python train.py --n_layer=10 --init_std_up=0.0261 --grad_clip=2.0 --warmup_steps=331 --batch_tokens=131072 --z_loss=1e-05
MLP neurons of a small language model. Each row is named by its layer, matrix (up: input weights) and neuron, and shows model dimensions 64-127. Each number is 200 + 40 x the weight over its row's rms, rounded and kept within 0 to 999.
A block is one neuron, or neurons of one layer that tend to fire together. After each block is what it responds to, as a language model described it from the Wikipedia text at the highest values.

L7.up352,160,170,282,242,183,264,214,202,207,210,234,139,140,198,255,262,202,270,156,135,182,201,131,225,162,220,184,163,128,270,158,201,176,246,158,275,180,222,197,189,226,201,187,200,180,177,204,212,136,131,170,269,290,240,245,161,265,241,189,249,199,223,158,233
L7.up1811,180,154,185,224,160,241,198,152,262,233,233,163,251,151,142,215,278,258,192,116,241,219,222,154,168,213,244,196,148,209,154,184,144,209,144,239,173,160,250,194,173,284,156,182,150,230,274,222,146,181,183,287,187,284,125,174,226,230,189,255,265,170,199,152
L7.up1965,149,219,216,197,141,159,259,162,244,207,206,226,210,237,149,244,188,232,215,210,153,161,101,257,250,314,215,197,168,195,113,176,169,221,169,266,207,234,231,245,215,193,145,225,109,231,198,174,178,141,186,212,162,278,207,161,240,196,177,182,232,195,274,241
L7.up1967,204,189,221,170,274,223,191,217,213,112,229,178,203,157,205,201,217,175,239,195,226,174,200,275,188,264,175,160,195,195,135,164,215,252,163,237,186,228,244,189,177,205,191,228,221,203,241,236,205,169,174,173,184,211,185,116,264,219,242,256,203,199,242,230
Separators inside or between numbers, such as the comma in 253,834, the point in 0.76, and the dash in scores like 3–1, in figures, tables and dates.

L7.up574,174,208,218,242,75,117,182,184,184,183,204,186,180,210,256,180,241,231,265,170,146,133,182,254,178,171,99,208,212,191,201,226,128,157,209,150,283,164,200,210,178,219,283,196,275,182,258,181,172,210,232,172,149,248,257,134,195,160,176,180,184,230,221,306
L7.up747,191,168,233,155,125,202,228,202,215,233,142,145,228,256,209,182,227,171,207,226,161,233,159,168,134,214,145,200,183,188,164,274,197,240,168,186,162,214,177,240,158,176,232,176,169,181,279,256,259,103,160,219,268,152,181,142,206,166,189,187,156,170,246,247
L7.up866,225,194,169,155,195,196,242,168,218,142,307,212,180,179,190,246,163,216,179,183,124,151,159,204,200,255,230,160,254,200,261,229,172,221,115,171,241,221,158,173,228,182,207,163,195,170,178,114,216,193,178,194,269,261,213,224,201,196,240,267,194,133,249,238
L7.up1158,215,269,220,216,213,167,191,192,197,198,211,183,233,220,217,222,164,156,223,225,234,260,166,176,199,151,231,210,206,148,251,190,185,280,225,172,230,231,225,256,221,206,200,268,165,201,126,214,247,157,140,260,216,127,176,166,175,254,238,187,217,199,255,286
Final word-piece of non-English personal names, mostly surnames, often before a table pipe, comma or parenthesis, such as Jene-i, Heid-ari, Berrett-ini.

L3.up45,186,235,240,145,135,196,290,166,197,141,199,142,181,173,218,167,235,142,186,182,216,237,179,250,162,236,210,198,145,195,246,148,148,179,231,173,165,175,215,114,182,237,236,241,210,156,243,190,180,193,185,215,195,133,270,221,186,230,172,276,182,242,215,180
L3.up65,236,251,165,248,211,221,163,212,186,224,272,132,256,160,234,231,234,210,249,228,219,235,223,237,202,220,205,176,213,207,174,204,227,233,154,282,171,184,191,211,278,208,211,189,226,208,241,186,159,141,258,168,176,193,201,172,144,175,92,176,200,193,197,139
L3.up170,116,173,173,196,179,159,257,152,235,102,243,177,202,159,271,240,152,161,184,176,145,176,133,192,169,246,202,249,235,257,269,192,167,184,224,191,161,164,227,139,205,264,185,158,229,199,206,174,168,153,220,201,208,189,182,195,184,205,152,141,297,221,206,166
L3.up217,129,180,231,258,225,235,186,141,150,145,153,113,215,190,251,210,196,189,244,254,208,257,278,138,200,248,254,220,206,239,228,150,122,192,249,237,197,137,185,143,155,168,241,213,147,238,265,262,222,145,176,163,232,148,208,230,206,179,170,278,156,208,286,154
L3.up312,176,159,158,157,245,169,163,246,245,142,175,193,248,215,206,241,185,167,168,208,232,224,187,218,273,279,244,202,212,128,172,90,227,231,235,240,155,172,196,156,139,173,191,129,144,202,230,287,251,190,192,218,205,216,249,228,141,200,244,154,126,225,267,90
L3.up434,154,238,211,187,162,235,218,238,231,257,197,244,223,211,249,131,221,170,188,156,206,189,236,204,218,266,210,220,150,180,225,136,125,261,87,202,278,125,253,303,240,213,163,223,190,177,150,195,152,208,230,170,171,160,196,259,264,228,170,257,271,177,253,287
L3.up484,192,224,267,162,177,162,204,227,201,212,216,157,193,221,233,237,195,230,233,210,208,226,219,210,281,249,235,180,213,239,159,177,170,171,176,259,131,163,263,260,195,205,196,231,172,256,222,263,188,201,260,142,190,173,211,229,248,199,184,156,204,226,279,156
L3.up585,216,130,184,193,162,221,283,201,203,157,153,191,251,158,201,144,224,166,227,184,218,240,252,188,198,208,202,257,243,146,207,154,204,227,150,237,198,112,228,147,140,174,226,196,172,167,208,218,165,265,222,179,160,161,174,113,211,187,176,133,219,240,225,177
L3.up896,169,173,260,169,107,143,183,224,246,210,182,209,207,176,165,269,234,163,213,180,138,188,186,157,177,274,152,174,215,236,194,134,208,198,208,221,207,150,189,272,218,212,137,252,226,202,137,197,160,243,160,182,172,184,237,132,190,254,241,222,236,189,194,150
L3.up1043,128,163,193,253,138,212,240,173,169,153,141,107,246,234,240,196,261,169,195,204,137,276,193,257,161,256,205,233,223,139,103,208,172,215,163,217,155,200,220,229,165,193,147,165,209,204,235,236,230,211,263,152,207,252,195,234,247,263,175,130,197,176,289,148
L3.up1361,125,258,237,214,133,266,278,136,156,216,157,251,139,220,244,227,263,244,149,222,172,189,188,248,195,141,275,238,175,191,176,158,200,153,102,258,139,244,245,184,207,282,223,239,235,227,210,233,158,226,222,180,122,119,169,246,250,163,102,244,184,195,234,221
L3.up1569,217,175,214,253,235,214,120,142,218,200,237,133,212,190,258,187,106,201,174,174,209,172,218,179,248,228,288,228,186,127,177,134,170,205,191,179,234,158,255,212,222,215,187,237,177,184,241,203,261,163,228,170,214,135,196,173,223,156,171,221,236,212,245,208
L3.up1661,147,254,147,152,206,142,214,242,199,207,167,164,229,180,219,209,97,196,269,138,185,240,169,146,225,283,203,245,225,225,160,194,242,187,153,231,202,183,241,233,173,205,163,170,198,285,192,257,226,154,180,149,239,160,237,202,151,226,205,190,188,210,279,192
L3.up1748,130,209,152,81,169,199,215,201,171,243,232,187,209,141,200,160,170,122,191,140,154,207,204,168,232,231,254,222,166,148,170,234,101,229,162,261,246,187,198,214,174,246,209,177,100,213,278,196,204,136,195,144,170,172,174,229,206,139,181,180,188,144,208,166
L3.up1791,216,124,204,225,190,253,159,237,224,140,213,204,127,210,143,259,246,230,282,189,160,178,190,158,192,218,183,230,147,135,162,185,156,159,237,158,208,156,143,171,258,234,233,222,202,117,283,183,229,243,183,194,203,198,216,198,167,226,238,224,247,211,227,179
L3.up1937,219,206,141,141,195,154,237,246,222,236,213,165,203,114,174,203,230,173,259,155,183,169,128,185,219,299,191,284,172,233,224,216,161,247,226,150,223,146,226,183,124,144,238,181,214,224,234,200,192,174,272,197,241,242,238,134,190,243,190,196,131,212,220,217
Punctuation and cell separators (en dashes, pipes, commas) after years or numbers in sports and career tables, e.g. 2009–10, | 2001 |, 1st place, gold.

L4.up980,166,285,184,162,124,264,254,149,163,219,232,164,138,241,245,150,131,175,187,231,186,175,177,209,163,166,292,182,166,172,119,229,161,265,226,208,247,272,231,171,193,198,271,179,203,119,238,232,221,128,136,236,206,211,159,241,205,173,191,188,125,244,190,296
Last word-piece completing an unusual, often foreign proper name or title, such as Belga-um, Touss-aint, Picay-une, Bethle-hem.

L3.up349,193,232,173,149,194,200,183,247,159,150,239,167,174,237,197,238,169,147,294,254,200,203,165,184,135,226,178,123,276,224,194,247,234,194,167,201,249,198,201,147,154,268,209,149,220,248,120,191,188,193,236,200,191,225,260,156,131,215,150,199,218,128,267,189
L3.up605,209,234,187,177,174,216,236,225,180,140,194,137,183,259,162,247,228,207,145,172,167,144,202,257,201,304,165,220,235,207,199,215,192,144,129,201,263,183,135,215,151,205,277,219,167,275,155,275,234,247,167,260,203,218,202,140,195,191,274,169,132,226,242,177
L3.up713,147,178,113,176,188,237,162,162,181,198,280,220,153,180,189,186,261,114,206,228,215,208,172,233,243,221,204,166,235,150,204,211,157,228,123,192,286,196,253,260,165,227,291,190,190,215,173,161,225,175,132,219,246,187,239,179,234,217,132,263,174,182,156,257
L3.up751,175,213,165,160,239,231,257,261,224,100,209,166,166,202,180,233,234,154,217,207,210,180,185,241,215,264,209,191,226,203,234,202,172,197,113,177,266,249,172,253,152,173,197,176,244,278,162,237,151,153,250,250,217,210,260,232,247,246,235,249,151,161,228,200
L3.up781,175,85,184,229,168,167,239,302,196,245,265,171,233,202,207,257,202,188,195,252,152,167,204,232,250,278,192,201,238,232,243,186,170,233,186,184,231,232,139,297,116,226,279,149,185,169,197,178,185,164,135,232,202,219,205,136,156,206,154,255,177,165,150,260
L3.up1175,173,241,249,272,197,202,348,169,176,112,200,124,154,167,215,249,165,186,159,222,216,106,248,183,206,312,178,205,241,187,251,208,244,238,174,220,199,189,197,161,116,205,257,257,267,200,154,259,213,202,160,187,214,218,244,180,164,216,177,191,210,174,230,266
L3.up1483,131,215,218,174,133,180,223,252,193,185,189,216,171,189,145,176,172,206,179,256,117,129,205,252,181,194,257,180,275,236,176,232,202,280,183,148,252,233,214,300,164,210,231,204,186,271,171,178,240,191,178,184,155,266,168,210,233,236,164,164,170,202,144,222
L3.up1561,206,156,220,147,250,238,205,243,112,184,291,163,153,162,249,221,233,214,180,225,113,190,206,183,202,193,217,258,217,180,159,188,136,169,187,153,180,193,224,253,161,272,213,166,250,194,180,195,170,117,198,243,154,178,217,144,207,128,225,276,206,136,206,269
L3.up1617,126,123,192,228,167,209,245,256,191,124,246,180,210,188,219,224,172,227,192,209,132,165,124,206,163,190,147,132,278,179,139,180,224,226,150,191,215,175,227,273,189,148,204,232,260,258,188,203,224,169,223,200,206,189,149,192,228,226,171,273,222,238,214,245
L3.up1624,233,115,164,177,230,153,252,206,191,139,262,127,177,218,202,186,198,230,231,233,111,234,219,266,189,202,237,152,210,176,198,194,205,207,118,221,256,183,183,251,227,189,186,249,261,243,123,229,180,188,211,285,170,186,181,185,222,190,203,273,189,148,208,235
L3.up1706,260,257,159,110,143,256,173,154,141,153,242,207,122,159,241,267,225,135,174,173,213,268,229,292,117,201,265,238,157,175,164,186,170,197,186,158,191,232,250,273,172,250,192,186,163,134,182,142,131,188,121,168,224,212,231,209,209,138,172,244,155,236,204,173
L3.up1729,193,221,214,108,139,204,198,183,87,139,287,200,183,138,176,233,215,154,196,124,75,216,196,219,139,256,264,207,189,159,155,147,138,219,140,208,213,211,259,200,204,186,172,227,134,280,180,201,255,212,148,211,180,249,183,204,183,186,216,171,195,183,235,239
L3.up1740,169,210,216,141,247,237,216,212,194,196,162,179,163,238,235,233,223,191,241,180,117,176,205,229,240,216,197,218,176,186,155,225,133,160,234,202,221,209,234,205,269,148,183,120,205,200,188,236,129,166,135,220,209,186,185,143,126,208,259,219,157,135,199,215
L3.up1894,192,123,168,174,247,185,259,290,207,182,263,129,216,218,222,214,188,182,278,203,130,191,183,246,184,269,194,215,232,221,240,223,99,211,128,199,263,244,229,209,157,185,233,114,276,267,187,244,135,157,151,184,168,224,207,165,213,147,226,242,143,147,240,194
L3.up1953,208,150,232,150,171,265,224,229,195,198,144,172,163,146,190,229,216,197,211,188,217,181,189,220,226,245,220,263,164,148,154,240,174,192,159,238,192,202,265,194,130,175,240,223,186,280,219,207,163,183,187,184,156,188,172,173,198,167,208,292,214,160,171,242
L3.up1956,247,235,270,115,192,192,174,185,141,159,238,227,247,159,235,150,213,169,199,217,131,186,190,214,229,202,214,184,174,201,183,210,193,156,170,207,266,267,203,248,186,225,220,128,154,240,153,155,221,170,196,246,259,183,154,144,136,216,126,222,180,206,173,200
Final word-piece that completes a multi-token non-English proper name, mostly surnames and some places, e.g. Saborí-o, Pozdnyak-ov, Jaworzy-na, often before |, ( or a comma.

L4.up455,147,239,222,222,234,270,228,157,157,256,212,149,220,198,145,195,244,173,217,163,117,119,205,229,253,260,206,226,234,226,191,251,177,240,203,217,229,138,182,252,208,280,194,166,176,226,262,201,153,238,234,142,146,230,93,127,179,261,173,202,202,171,195,193
Commas (often after a closing parenthesis) that end a noun phrase, name or date in mid-sentence, before an appositive or clause, e.g. "George Michael," or "(1924–2011),".